config.toml
norm_eps = 1e-05
optimizer = "muon"
learning_rate = 0.00107
train_tokens = 426500000
dataset = "wikipedia_en"
MLP neurons of a small language model. Each row is named by its layer, matrix (gate and up: input weights) and neuron, and shows model dimensions 0-255. Each number is 500 + 50 x the weight over its row's rms, rounded and kept within 0 to 999. Numbers have three digits each. A neuron's up and down rows have the sign that makes its largest values positive.
Before each neuron's rows, "fires after" lists the tokens most often just before its 100 highest values on Wikipedia text that the model never trained on. A number after a token or word is its count.

fires after: " B" 13, " P" 11, " p" 10, " M" 9, "P" 7
L2.gate856:441524574532531578473447512478443553561565432559491494504506455537430516505573558561574526475418455533539553536486422449550455432501415524377519450499597587441519451563537517580474565527528526496556476446495541450482409551514496446513548504510514517527584420446521477419453589530429452435530427543534541476519440637491484543408673534508463440539402522595645518489466473588470514534484493484442476555387498451450454503438561576445481493445536455523499514471478509399461415491519544472524480548494490517488492436432502466454526520474507525530533501446571472433497474450465476500513420448512448417543515513597520574530546535420525443537472463464525484499466409472532508484540487494496545493470583462505460511657473495459511443507494543511519523456484589524513514547432512
L2.up856:440508559572465531548500462549530529441513433532548578558445516431573469542565430436517633458482460480512485443456573557527568389525433443521551495510421584490503448516499531456540531461529441453465474507479528455471510473409540653475407515521528550525552592475585508482429519515513447500517484567473487475579405447471528641474483496524405515529412533560541515557571579553513456532572536429453483496429503565499524598578527461497518427494596506474464536540446497496608573509524570530574430531492561429507530524500556452492477603442532586539473526429525505400442545493467393549467543513347450515469502459534511506500448416553416514455493497527531544461462510508478458516591492507400399525536491511483554540443498480486510518464408483537510519495435471468551519520532363

fires after: "\n" 17, " the" 15, " neighbor" 6, "O" 6, "E" 5, "olution" 4
L4.gate757:547438545484448491459427554532443550484518461515565511525530555499511447472468565442438468530562559422550459501544579497505541552463538413596463480504504463482424574440494490523444433527488471528512475462466534462490547524454489463498530521537477500560458412546447552446512499468447458571440528503557487509601497524544496431411442476506486568516479506526528426579523497560450506601509410439477587432522566453541614515481499442451488468465543503493476619598587492567527427449541478484498467554532536555500541436418416563409467449494509460534500557515498453482393588489386484442482537467419552454531540524609485459444513503575539420531559499516443531494412560538465519563476490454530346494423467490496537496532510530510543468501559515466532459491516556494460476400457507
L4.up757:488336491469516473489422511398427402498435506525510551586567529459449445537541562486512473510492500583475493535512482519463525565414475417460562500583498517469449533477449482505506545479409518526445482412534478463429466431523487437493524462530440548494509471560528505533591502484379392538479480487638486503472576518552468499513602473467502598411434387510523515481499557448496516494549512471545442457453457474502482489476505520569506504592419482462521537490546515468517482527531561447543505567548482508460479526519561592513505490449550522475437519461546480502482497504525460438502545486450525463540433496505529437510494481475442491539501527466470498459523533551462546541521519504504481474518583482484512435570477547441532473552552527437512461588548579494447509529556547

fires after: "-" 38, "\n" 28, "″" 7, "/" 4, " \"" 4
L2.gate422:546516522492574590494511556493505473448541462486553504592498610478533564444615491453526452587544417460475497561446465586520475505413588575551486512545475409393546526511477493447497553548559530450478452475371555522441454466432525551482500539487615483431506529482525576496458502456665571505451442477516518523524563473479501511461477528505520462432524459385462530477487495589560490554535451556496412524468507502460495498505488531403548539543560480443416577541412533436495353602440499479478509476514496410534636429505497569492530501520492542555484526471462467586527466454552532472413502524490499600437584533447456483501529502462449528481523629544505415540509605455581526550482553471549414500492540506546573449472575502435558472476535462546465510508554501480456488559482459
L2.up422:424434484494571555488500536525484421445441514529510490586499472553431582497514447559509465542477443527472443481524527550497599441539396488486517490560508503520460487575487531386546478477476501414460522441553471527588538397492518488449545538430476536472464580443478425536556543388470492440433557472447490464604608398448538493544483452553642593457521494479533573463503531551495576537420585523548533549594513476457612465435562639546516469473542471438571533484496489459448481501459408521516618459542436497502553481567478543478502557526491433519506460495475516503401476546461495647509592349498543558447486570415391529519528479481545516398536497560474437450491575469551493496508600491620494484531492476532408491449541500539466481474481466497512505468503479486499491474521454

fires after: "7" 29, "4" 17, "3" 16, "2" 11, "8" 10, "6" 7
L2.gate36:457467495523458486595554551468542573515513398468503498413493567484491566416450508474593493454464519500493560442505563416438540473434510477598493448557482524351517506442569411554527469498460552532476476432567533509514604419501494546478515552477511484559491468452411507474511452467502557578471477447476520629496534475418474426460500479499445495486540521553509525596549490513560475484435450567539569518504510458348496524574583541531513511553497391498396516485491520385422513496524531355518461525578533474449565451440539487471544539491461418489526524418505460449538465438507500469490480407446543442514507510464509508574524471420506513510432513493489591425489454409459445459529550491497478503467556457504444430456500474487380411586520485513480484545459521488524440528531506
L2.up36:490560412379475471542491441511624606472475526402473591479480519510554523614410525543529561312559499518494468368449491413587594528483470532508441556555535517418433447551441483497503532483381456493490518548514524486520496477467464477514486516498475512464437451576452435550558442457493502494543523494568568523488525416382500475510419506479460445527511481505513475494490624553480516646459570505577477446579411448499608519438466474543499509513536562578476464442480494483503544500533474490416475539487485475506558571442510568517589544449473450573468586424490512457467386563472563455567541406513517459483459497621515495495494536568505452485523528523531551536508495423471479448500480577575483430472493486539510501484537532542490488478544521511535420440580487563537406476506471

fires after: " |" 23, "0" 20, "7" 9, " income" 5, " mi" 4, " o" 4
L4.gate871:492503546510592608542516493592503429515491533475442469550515544474411461432578488481481504456564542637509454501464454462491529495505462489514484512519515535525619532512460495493485471462530440521602543452525488496563537550410507401470594530517516414453548485485430501569500532521553403528453472515460444583474585437504462488510496472532482490445456466458460401463437530503528443558555445425539534507453504570552541527406557487562472463522511445435538496602497483535584492456492437553460479436641585420501495540579507529413559467465448554515525486373486526568523499533535456514406501457460491570523471469517591466454525567489441558525488403479441478437512567434543575510537401490463416447543479470545623515446467584494487520534470493479460362578458512473450474514579452
L4.up871:542453489454564418547463479459497474543457532458510511598532487475441488469435437479586603511483474457517478505479495485514493511480475460587505444511563473532388394474427456566497459541442531406452471496504589500439556475643595509517483478411419561443479576573464442468513510424465493468520395581494506547439507493497457538537473540418509478448500471519489435482524498483459471474529532440530538458486460517560535529516435608548498515580547555469523440496511403489506432539424482444494523457519492469483555629551509485503477577475565395522576548436452574474503530438448518517511445485463455550577493491471501465464490522411531481518487541533505492538608452490441470464431443488498462485581539625567507427505522439512551583446477407474538527571376476443376480568456514

fires after: " the" 18, "1" 13, "==" 12, " S" 9, " s" 7, "S" 7
L2.gate912:498379462615539529507515438539500460639491527514488553509539474581530499559518645487570478581514494441568498565348441436521474511435501506518491582493502514570435420471489424520439611483533575489391464473485438603497406468546584437514631437515462521479442547393461445505540553541522537507541502529464579426490568529474547380501531512534490511441473492504449444431436496539436499478478518596592538425481520508554466504467581492482453474537460460571552512505576509492432454477585578514555566518528543635501521404529464482470550567534566523432526480501534456468428566444621439477440479440435481632527575496531479484590496499487547546550542496493462515464537543543477544448512442537510521579352480562454545575509464559466569531512531507492491591508510542482586465467446486
L2.up912:542500485470447502448454542468508393611499567514573521400481542448542489454480475504511527457548520534441428483564501524488488534506449456474513442507410422470531429525500533426452478476503463536462506505560409536441423515521486548562605479414481408491431563465532565480545485476533533534561544496540490429477522482463415542530458567564507479430459517543512471562507539448506544521524471490529497520576435474535476604446491447425604476497521509446569543367454461519417545483493550342501530434501555496495553477571470365424450490492436529347501476455529448682520456492475476436409404496555468504541456635452518512509563447492492507453444535487509533574531427449509524489536497516511482584450549390531395491512464549517460555487535499482579538523488465507553482453520491

fires after: " H" 22, " s" 14, "H" 12, " Y" 7, "S" 4
L2.gate1009:541510544524578522558469435487398438429554480460539532513418454424453498445409497474459486537430484534501445556512414453528454518513529524535515527509557524514470526509544439567444607545469528536492491523446476511545539418475559572526537488563518589427527579539556523464516407538407421487396466550558532468485503528561454466504497483466456603466514488547423524592539529468487467537493447440460595619423379519532392427519540387465538632521440436524519469526516555425500461506477491471553493443402511481496538450471488424455550492424453529466492507422637521527575566460481572442516463414533511587442550446506414466557495503542497437476573467435570555503566496511483476438576498447529473428388559454457387507467502489515498459514552521465491440469537431483521456600470445
L2.up1009:501421567435426458444492523472542488518569546519505446400364562523418493483500495517518442486535495484479479509504511551517533464494510533454430526419507376488588506481490519558552533614432362539381512490459465509502523478489471486556575517428500511595476464525556512555525554524464522464535430518548511444545490413550549622458494515500440532479396527520453483510487458469531527533586490539458515513509352542523396498504486625444490442476498557428506529522496538505402447429513610519511511539523470433443585539457525547420539413550480485507467439488531550473514423598472664436380424498494482451499542539529521519537518455533514542553482573504457495585478568576535477584492534433500486480491466546463525528569472535482518484572461487528492466401455565478539454488509507

fires after: "\n" 55, "h" 9, " dis" 7, " " 5
L4.gate386:492438445521599511558452564517444545553528500489525565579392572408385505594444374503454453501466506599423528454381527456481525534503519610507512558456455495542536447464405571459456533533522504635614487471441561472593558537596533454588538448499661436504572475495538412563535481539515522543538511479605448515496530544505478437425529573383524474495453435394469569475498593469520501522556535537533594490546429547522493565472548510471471504471479417559565466451438483561511485538586470568439545557521519537493447492520540569454466528536469535528563593481494506516495474516565558492530542474507473469540434555481556517514550532502468528499443547522548495519485462544532442483427491502466570545455494451506490513497519407484476577483522515489466484484532580516606435497538511
L4.up386:438475514527534504505556598538506476451522453461491452568539467505468510522477425461621588539432552494544403606422429562548499571452513501467484560399418545448540540539458544487492453500525508533541473565457513447460440536475470462542440527420485530401472475457428515520498527502574580556521552527522529517488555520510429447448439469453482433340475471495414517458423535423493517483451574471467514421464508577508586698524522473517443521446507432479488554524496533616519447493480431561486500454437491486597542439493543526460555427486522620452601411549523480509554397437462498439554546426470509589569481467505503572506500469495457401591422511492504448617502459534545623471491562564506486491544469425481503518478509426519565511520489465505393459489494575484550520542474495

fires after: "7" 14, "0" 14, "4" 9, "5" 8, "6" 8, "8" 7
L4.gate584:497527513550532414443517431545552524548532473531600478505516548451513404445531440459441538499544533497636527511493532430455570571524441446519405526513538558553392528518440489536506422540475468424556493456548468483440520494528463595421467488525463472516473505497463447465471541476468528534583509548437569445509579496471578483562568527479508460397475442488496471412455416450478544548452524497557592442560514511457529597530470544505485456512502494483544548518494508530483456575504467445443560564477455509503522517505547440508418513456455562547495611475492460486475492565395392572448542439572496495489516522490453516490527550454519428537518568482444524458526515491530457484445424413372446514558559450535505533535476595559612502622518385491547454417442517492501475501510504
L4.up584:520514456557519392555510607500476562518473468553544436439544543550448478414454474567529480476449417509575545569482557557501443426545447501545430499496492468463463559495471486548501458574483534477523507474541531566513543513535567541475530420527510446431528457460448444487444491507519534458534584504423518348539569423430514446500443505422494511455505542503551523479433476454547501477470582555516545470555436388513433537529494490453527489443486534453518604467401556510634411545494426431544670557472465519460576577525453527402425524561484477434526571424499449567530547529538381437493469556490446468538493472458497521535543426535519476576521495489586530568396394487478517492503493439414479577478502569476457436608514532539539477564536531488402562504493522520397590534466413

fires after: " G" 39, " g" 13, "g" 13, "G" 11, " th" 6
L2.gate1017:534474463472509462465407617472456518544488597552498502439542499550488528565510538521529530518592501503615527518445525394499529493445376525555501430456391519466475497523466488441560469541583507489456538498463418439477517527498413583544500493502578457502544401439500488523540512482511562471421401612432563462509561505392621561476469546481505490520446538420529486469516478535419347525482597604550496457543457559506544451498536560421517515541513415467516427490485430499407413524547427426520465465495460476462529465561483537511509418473490477456425492423534452491487439402526516507498449421551493523452538535523521490455542490490531566582531464513443515473541558525440421494578534411441542462529544442474492390452532488454460490449454435561535581486513509556485521578529401
L2.up1017:452469434520407387465476498473483511425359563489520518532500519480419536527620530571467413524504516471527575455435470512471526507488486436465475526521475544483557438492469410492565489535621540497407424545514515526419528490541508536518508445485518419508486441445600530461549598564484589498503512570443429445521503470539496464464450447565494430522427546363470433511508498470547457523470570511487488432460436472515515471546432554442526559487467543395498491480546467541485440488517508570520476363529494605545560539521636505637559571447483550421493547489539525462515554488486449540469514563421490621520555433545462510547524431406496482535535430566591525414442528434540552453459489465476581495456460414543455443448466498474451480517527528557457432467543490494582441576487479

fires after: "-" 24, " (" 21, " \"" 20, " '" 4
L2.gate420:427450448606473526501581594563567453534401497469522476472492521553521489568487510485547487438547391425508478511483404551549519457575427515633464563537495500521481510472528476414588530548491504549437531475444539583534508463505459507507468613457529474499489530594504459469439481523476527482496527415408473540457394593445489521417528470583452421514476499555535539468541453554579558500563610431466475579486480571418469464462494401438506555538531568478537579467483601530426486444502535506387460511418513441553491559526443609462515487533416436494491368446490482499523509567470500445433508489506510517523515467443497413461518558387571491549548414495449504531537463562486571579464501556402410566507515484569570412610471442482496450450544534483452621497455538493523556502548538
L2.up420:468534512582484494423565498488457456558560417463529536547481500493447366546535485553493517601459419463487444485498592501496505551425544421514556568517552549462467468554518576486474502491526468470494499469551464502477473470437512423438539497467541490475452484486471583491482500433490522510620582522500428530562479414489478533530460526467575490455542512539462511478593555382496487516472521586571518500497435595534461491532540596513537474491467545529456559454558483524522588592583494422541517513502437541429527461477579457482568484593567432579600531469474483410486526511498575487522565486511457453491419536508622497499398545476553479455459587460514497479558552495507536447454585464558460497486499530535605515575586488514498460380486475610518451536443538582488538497488521

fires after: "0" 22, "7" 14, "9" 12, "8" 12, "1" 10, "5" 9
L2.gate487:452409513416432504523544424429476515489545483515338502530502534517483568512495532426470506487525534578474552535468444559514487443499527493474516530510465547444532439519534483541478573530515465571580520490476525481567488493526544485414519515524584501468527544461408548539544474480441479479551496449559431553537508550427432457487513524535488498569488485430483530488483500503431454500471454601489556497466581467476492448591536562413460539388486541530559620551541325492416460433475446545472544504551488482403559490484518507529568467524453454416479493480563433445445383572486495559557428532498488515464418535490472598523457500583476520502461492521549456445510517410570514504478492501513467425490522517518482508444533492514482401389532571425552497577592514532536445520495486
L2.up487:426496516485520486415539490560574536560480498526479502430527466480574609511515571450589476416577442565471530446451557554482518451543498484553475496580534544485587539534502480605487546503533474433446571461521458431608593486592493434470581592483538571607502496455452491447417477550548512501449499448458475527543413486450499542488476440543424532499442429560506514522463489596475475505504516603522461482497502461474615531526457463480455501440478473556535546437520503518516538556476503443552464546550476417521507575499502512510558403424608590454439502582509457441504528515587503542411438476531514514604502546423484532423501355508433538509488500523472497386548466414470518626499382494459493468492639475516503464517473469543549420467505470525592561562539494587553482366605448

fires after: "6" 13, "2" 12, "0" 11, "5" 11, "9" 11
L2.gate202:483482546511536465420530519482449405438549436463495516468488471523497522454393581460561533511459550566457578556461563514430554400525617468537484553469556532480528525455511457617559499455456523559518527530523558449364532478607543467507494367529501485532466462452570511570540575443564493633497544450574521569555543520513483539522557518560447590488406505464500543505515571534566490470473439624615564390454542531418503413520515505523599571570508559514477520535532564508376401566513458446486476555515502428437554483525521527468501513402516523458473433487540545392483538553521522542520516457562481620524524596494575520523474472484389499604528393477444514451458492511482433527505445408456464543507568479485541472543539526524450400568517527478439519522508502523422518447456482
L2.up202:559572519476518560490495539521472482492618490452538445504379511520506515508481491485475442534535489528451459457561557404505510546494515417510506528511472542443519430489410451572467460480479448492497488587499577466621554552471480462510527500561488472455472386443455422469423527531436506545459429529551554500457570527348524588442625453506429556565473488494458392491587459556396450537446496506528530431450453485490493453547555418482584525579630530518495491508537463511512533548538536522458577484456542477548427429551556400523564560535578502498503499516466535555452451562446491468470525479536440558461500538500494545393432584456491556474529537530500623547427508524564541465372470589549474500443499537443481510495535450596464497465485448560503476490519488460530444421527536

fires after: " G" 23, " M" 11, " g" 11, " O" 6, "o" 5
L2.gate726:497438470503506575563528628582468468573469549511450548469509549439440536480524572576471448404503514424461497515510560466483490455481505537360590539474592493473509455552479390471579439500610471450502452456526662426437537544466447562578517543470444505452535487451448425428434451476515543500552445478519503571513538525444460547438565563500608522511528557538481415464624529553519570520517622535470542471567506564503489494520522602480448556478541480459518499562549518471496488527525518533455499562567581437497501538489455548455443523527439513536496516517533566529511433471528494488496496551583454589498536471510533464637560501497440396618548512498480599524323567439484464468518358459456537492553477442556567481508424466512388585496596494454425500519501478418467464495498538
L2.up726:442480460528425623460562520551460570517432590513563523512550498444499497433557548494465434461481486466502423492419486480497473579495454465493523512468559462519448509646551385402524506449541518438509460411453556499546516620478523507499531543504423540496547517417521523487457527588442476580511537556452499486566546440475542574472570435576587537529432556486545465361548547519496462516602497513541470520513520448580568532585611528375418544457426408568525488495544496417526427565588581436506470458561602573479497448560385501471476473523487518473470480510490510513531524588544485526494562436517516582518573497488506489539559463495521450545558479438538563532482483477464497537492465426512540458434472508460494468480477541458399487564514517480524446631517500516453488560378433

fires after: " S" 13, " M" 11, "S" 10, " res" 9, " s" 7
L2.gate711:472551495588530435499530481520383405562507522459542469582455429446480553509566433532515486441518455521462567519649474538525575503603531507380444544487496479591496543544415496476435561432527483425472451525516475515457584475457450547428511497535496537470505464532515537561526439466533543495559483541491462519493484496531565550495448463384400517504588407484502468490569468524633527521540551498536574511435506462544494533475525479457521497515479465467471541397428588435510527561555494500483509536396424473411529558421527529576494581389522509514427602608462567530444478468451492433522490488514555465539503468521499423477560471484536495464541473528444499459514437539446582491530547481539448543543493476568463480542535579504485495567527505486405470534515409465535506479463437
L2.up711:508501508498458481613453500497473523559464569466498490505438528433570406497444472532557552492511577403439505509578472489466493492504527501577465553458496508597501538487445449451455561529410464560504408451507570522552491453598520594514506493481474547501459390549539560584571411460432501477520472537494570440536572517495532606593460491393522487521460406476491401479577572508523521453560465523524560490410505429479400484521509534512506518464558457431514446398511456536495494554498512476521472529531543542436481494493423515475506468547447493458517548573468528572557442465537528502420375474483563500575576473447486528508462426515456588492479459429464510525548454444475512447588532488504463398505486481433478559347547504487563446500445469478453436432462423472514459501493420

fires after: "0" 26, " a" 12, " number" 10, "5" 7, "2" 4
L2.gate788:514434411453413498481505440499575460562482571439412533504530424434569639426540494451609494489521432584470523492511525506521584400509583483552492479449459595477631494528629535499513507506521531549473495490519482533430516466597523511494508584514525506566533487485445404496507495521577498509584488568529413603478575475407454429505570506491468537481470439506581519421514542491508449543488533444537494533430428449544624505529485474532540542558532558439565553441518579510462489630478464483522452584607488418479480468458505499498509561396465537535476476547539563545456446468465546497583427449573513562508529573509473585562511450419455525537513613477518550464523491579591476555540496483515498538482579576478569466548513573510491495510520487477491479618526564445485478520550421
L2.up788:457438470504580486496581458409452551488485518458481567461493554543546554576430499440522510517538467535436488473507545455484610581494460428514446495560521530449507499491435473519427470397463447423518532480455558468403505506482372557541519547407621517513498443434542470511453498516502470477488436555502492451568450454519550523484530568450441531433545504586544506519502528477537491474466497563536521506370519519462507487420517506662443521444497469468583520451440545505468439510493469583563491588457473465505550531555447512452604421432514484470501538495439528400512422615488524542428526572492477503556529470631438566533526531413527533515482517577553486533428530385619487545518532477380595467482541428547465596513521495543539560490520476446516503601519494475495481472558534

fires after: "9" 63, "0" 15
L4.gate926:555483491547566456480447504487545562397495433503548448559566506469433573516448504502518469582456457539508448431447431530513455470548497474482409508468453528555474403487503410511432554401505500491544452477506510539532483537505626354423468573475538504473517553445633519529568487423528412552548650437534519473538471563470535436347502446488495478516481405513474449544476495437546553493558520466529483493483549503526514507427464520509428463406448535415455526529540452541554542564448470516504611558506528392557528430532552418489560560436470472504489549512469456528565482591614429580613550416486502468455442579493501481543436500532491503535518507549515515528571458473426459506567552520578587575543472450529521591519475538468481566529488447467543511525487544511558392597489517
L4.up926:435527493588499434426448515510572528513493446491517569526513483429557511494461551523531471472499455478488517610554440451440482605535473526446535543406538476507536484465498439526508549431465498508502551609542540574550446473520494405578602593534462506528421564513532438459512595560521504552499511494543455533575411514402581568483531482520456516559444572459572493572482473578517574523525542471424440587522542449454508458464453575464553445469456507533444555476486557490435448437483485453444581513582479486425564479628507593479555543514515475491452521583481438503536478507446426561500597506472590538505461541514484444489465472432449484482507531452515509548479493539562488501496507536553513458573607525508484542454439615414497429492449465475481476474523525572451510388508468

fires after: "0" 25, "9" 23, "2" 21, " the" 11, " " 5
L2.gate168:482488460569504511496582476440505412479507530511476490540539472456541550603538423515511529516468444555610541531469510588551482513417530502523463486454415502442445494562543468449500534484579507451427405518483453413544495454458534413518498553489514509473522510512563569458476483433478548532429569405390533426555498499418505505469484564449416452557489488454570491417513531555519499480509556467503487523457426446465504503512572547457522535541482584492416598434500469472539476545490497555533468493454527593521459516391484504473417422480536462525426450563534484593503453443526546582471548506494408540434519457427507442470514469425563521505430435515506464559533445504465488480506555480481538583413512573475541518427483548519536459438557511512507547535436436485497491615457469
L2.up168:560549495438505538436616622473591517403502521505472517425480495453510557504440523486475480554514411489461600492522490524540578458499489492525531454494531480502541526497533459550502596550467574561524475500480479544388483471561532591463588584526581555522350486570500496481553498543484435491545515407542506502541517490438464457464474426557442531581538472536513466494470564570541479509457431534538521512485517509486468469502566442431441463500560465469490448539399485548499477434546455602468435511452520467467456580440426526494578531472503551486516553435555449441528437596518480503504533491425459412447468577495429468561435506511557482492490421470474511441626523613544499558478448525547567430456450508582518458494488518467513387541529525397508429551477425555549506503357496

fires after: "1" 28, " D" 19, " d" 8, " G" 5, "D" 5, " L" 5
L2.gate676:523514454512452496504590532497545528580564528519584449467485497499504531438522453456541430514539551536410448468483492459565480573494497519522572423491456580523467482463511576469454514506535467572417487443481464470468583514522451397506535540564412496456514468441479480431563543481540490648478445607505466525400593442513531508499547394520559511490628564532501463516459512513482465477489503497566538521461627492548551433497488602567553494485523499437493493527480475501490499404473521417470405520451505558445357486536511505480585361464463544416521500507531474456453535553537529564555527432506480556501472546452497499532445462484435463492485511505470554543467524515438483533581508440535504518512617383528505603424520391456473544516490485523526502546425475561495512436626503
L2.up676:464521546469515419476513460414491578453478492438592516585524444391463526507496448525526456456436525556445530359450567497548515478468484485545455531545513515543377495607555510473390479493493477540554583467467489499598467556577540511559457499519515617479480497627478498481536469466513446503564504441560426502497505486497463454484502478598430519530547448457519482546493491446576452484468367490585557479499493549628500534577490440548465594424482588438439436434483547499522455535546531435336455450516625430504537452575489569459502498478526458526478504517540409488500511450577427452474519486556515497576509584521543533558501426464509476525491487464515521478497499554430480492531525489524497478446485430460454552517471527597579495535405465476448547471521571453391561502548522

fires after: "1" 46, " the" 8, "2" 7, "==" 5
L4.gate153:524505395510458555512548559488602457475421478570528549509525536559448527526411508540566516466408434519502499466565434489491449492461549440528482521533494405547489520530558465464560532491494498483555561486460504602504572480398436584475507550554465532542527562491511508475549523491459490506465504511589505515510507454540589456483390424513480448444469448583575448565563582462555582467453479476448544443428524445512470471514543483483522523483622635522539485526559478533457384513499556472515484552472427616519541440534542510503543523526554577537461554536408457482528594478486436592530583444577490518497486524418569528492534533482466499463485558603474569512503415524398486456454428427532567508491513679492508485561557533384555527373514492444518482524507435523505526549514473
L4.up153:681585369500538564464517425523471483526547528471513617559464465406493533483500428395505377478517593562519606482453464506523483579549492501437530370482419397560511503557494487530472532570545434511493487527508455566532460466536499515463400557499554511445451542483528515501587488502500507470543470478587634505534470474415554526462444485489397513502629522496448454503462583455496568434494499514503459460574564504569527506563435475461530500543528456573491519584560483508474449497474589492514551542527422519487602491456479474527512524499444606476524463435510599540540521481513610468410472544473508389424549458532437528456525447528606507573503494478458571499503469474471544553483472524477508478581487467499440569528512440495462487441498584524459502524422521438505425508470518

fires after: "D" 26, " d" 14, "B" 10, " D" 9, " B" 4
L2.gate796:474471476520501539493528503508585515470436505572471585395502398531491559528437435530356474586360424630514542490567465416523501532555483535518488487582457506499477536460485464457545506516554519447525513379489415494527450469538467512517533510533492486460513529459476516500535510415442566538500476573439476541389505540472543529460484493463528510389526549503489467506493485522558503540470446528532582561558434485431591583471480560470518449484395507583491557498542593590527533563546567544520457498452529593545448491536544510479432448443508545586479592506535507372404565525506478528494488510582520535533430544490478557554561480510505549468445401484551540483517515546545486506407486538566500563363468446466493583459567503454477493520458479478440503578482517626520516468529511
L2.up796:601457541544474574495528529559537434486394514500531417511509522564519492553503536522461437421477438493555411463487491501441479488485555499413479507438521571509483449587384570557509486475504537455527559455492420576535550568571532521492511516474447532533430487421496404536502505506540505542548599522483544510520367493519481544560495484536547434544464468510504484414457508452404496469551449482542593442494531492521454462483482515525431601579504470415488477458453506437482498419594525516438520423455526456507481519419582441404565511489567521478501556557564459537480453515598523445482505502586534447503445473549561493527605510387543516546504471444508528437485402544438542501573426548531494455483500483454570604482499472477440504443484559508444497499476491378490503479481422

fires after: " " 29, "'" 18, " (" 9, "2" 5, " had" 4, " his" 4
L4.gate858:436408591463554494487419502528494491576470516481482452547422465491487502515439459536445377520531558477451470493562518353505523534507518469539461446508505487521484564457438568537546501573519532524406477542494535458497512462521561509479557477541535453514477498423541526549483517523431536550437573489384461493488441452478462430452443575581532444455452432495535507440439493599544474480506484571539585615521433486477467493468455483497463562497539488497548468532482590532472500511547491581553463447483457457514519461485541505555542475507396565562485596578538548503428513530533469554544566443461597475433518475550465453454556519590508469510534478498511396500447499561506502527603528524506445497460513548389450541551387521501486490502356431419523579422507453535403433546548507
L4.up858:360506475482449537526431617555544515427436471504554457509402564467477447511439555580513546452596488546561582442571618448530487487569517490535522531501520495609473495446508559451465548476450541553416485549550463496474509455507530547601463471468513525515463480486514446577432509663485505509532495504526505454428452577453478537484450526454485507550440520529520494565410460439599605524492514513535525581481410428374481474552385501547596532565444520505448497503553532426506539478484563427537493542484451445464442437458486499497555465474458493415491450625545451532478506584478489466479557471501576490574447450457569511578521483451512506468530525517469477455522451493483469447420491390512502499467600539555474416473485532479439447452544461452442528458495470565474572403508518

fires after: "." 33, "," 20, " was" 6, "1" 6, "0" 5
L2.gate996:420515472486476474595442571422481463542594492474537571532537456508392624513479504525535396465482505543480485417425512524457534418484565492497506483538459452528504460575546461473463458459519485500613565513462525479540480410505564510450577547470460476459516545451503535441500520434461492503429452449474456533393545509481530503516540477497458492565470459485409470554597439441555440530547555512510454568463581484455557508519562423512463507406518544461510594455563476488468545548457598469470395454460612447443521496515530481516512596476525445515529507494436471466450425509514526520561483427600446493517523508447530547509494460541516517517560571551433507418598515463453486518586430536623503485487505441523481541492494505483524505569465498519379535511527549434545496400463490
L2.up996:491493432497465513504522477452569465452480508487663504546514477418526516421586564539465459517492576462499416528482402527490464472429482529465472454503606554537548505400475503464563404483414496480410599451544393410593535447460573495544549507611478448473457479490501516465465590568464502558473505531472422526485540569543577374563608557533478508509470478465471490474504464506463439529511421555481541583472481467481578552501551578470483617506430514503559490430532479492524523468474420516457567519570517459517521500507504512463535540443471498519610475569591473515449499442615410521531491604499488529491583529517470535533515403489471437542483473520570488425566500497514572522579434504504480504430469461425500538469474509650481468421569473467553545483482521607553476520525487

fires after: " (" 22, " \"" 20, "-" 13, " " 8
L4.gate350:499519429502466487543530514431542482434586528470566557525401549535479440593503540500563502478479470430563520506388563451507459583469554393474553495603433426526548496529444519514448523482449462569481458478503627410545543499561564536511398504518509426523580588528482496382519548516487512420535438591540488469525482480466505498534421492527463528447531475483509512504518552518497450557553523427534479447454512485484504469625432579448437461471481533501478521442466517619395504459467550483476514492598584582598516526542576488529545455500495512478514517432443548527464508471492484552559523538460563491486535583470535504397527464527570468449524470513537465492495510456530470545518474480523475477498526469479489443471495464564508510581505484546469576429471450527496473603484571
L4.up350:514422476416581452533503512486472475501536538473461456477479541485487493491536508474485506545625469484551470497444477499482511476435455449461548509433509540541435443451464532520611565539493450432484614505584459542539459467473526489457472496514431510526502432512538616539453454546431447439562497456456508561438506490481491419425540528490513540560416424513438566521561516584590401460464525581532414463417484520496504471501535552430438535455500541582395537566402577506582586478513483512517472541473485449533537513510541502518565425405463453451452534513598512545462481526463581508577460510529542428495376498558505469432454495391486472476506473467548575505558488490539599479456599501548477533479500575542537502539530506438465419617551401489509563493475534478507452658490480

fires after: " " 63, "\n" 17, " \"" 4
L4.gate432:512542352466478556582510579556497419450579504490514463464486489428567436495414586502532435509538551424463519465497600474566515423508546477581489515559440544493418497558453482492524554461479594549468526490514615534453493515475576482530569567465547447478469527421589404413497520484645506521460476436470449472457558498389488515448533504582435452515530358527438478479450522497539491462461457450383498475478415588480546533465466500527437557547434499506511544475535398469486470560421535558490552531562643443497522469518445550475539498511450477466558511578465514421466519402533490532473557496506528481477495531481480526413455491556578485451489504483488533545466524511590537468475459502482521539551494470582497450517496488448546468501525575553558435474520506440578493516450472
L4.up432:512438500540458514447492487439540417525517472482472435545524525558547490500587425499515510572510512533484496517499557587461458453468503474504489521468466516458533520490340517427620497410465595483535492508523504372567501527498453522510541490447500511497400479523575488498592491564534505484539550418450534487529462590517474471455536459507582525530502494492515531574507521460529432439414499541531558498467522484340526543502493474450443483547503394450458587541545410454486536515495514473561562466446543559478562539467472521429583523513465527433648560421579430574464504405529531503437502452431517493476446378529515411498534474487463403426557578473512468452497467588498518422483530409465368564499502520509495465485506467403429440472519506453514458535496498483469546529534601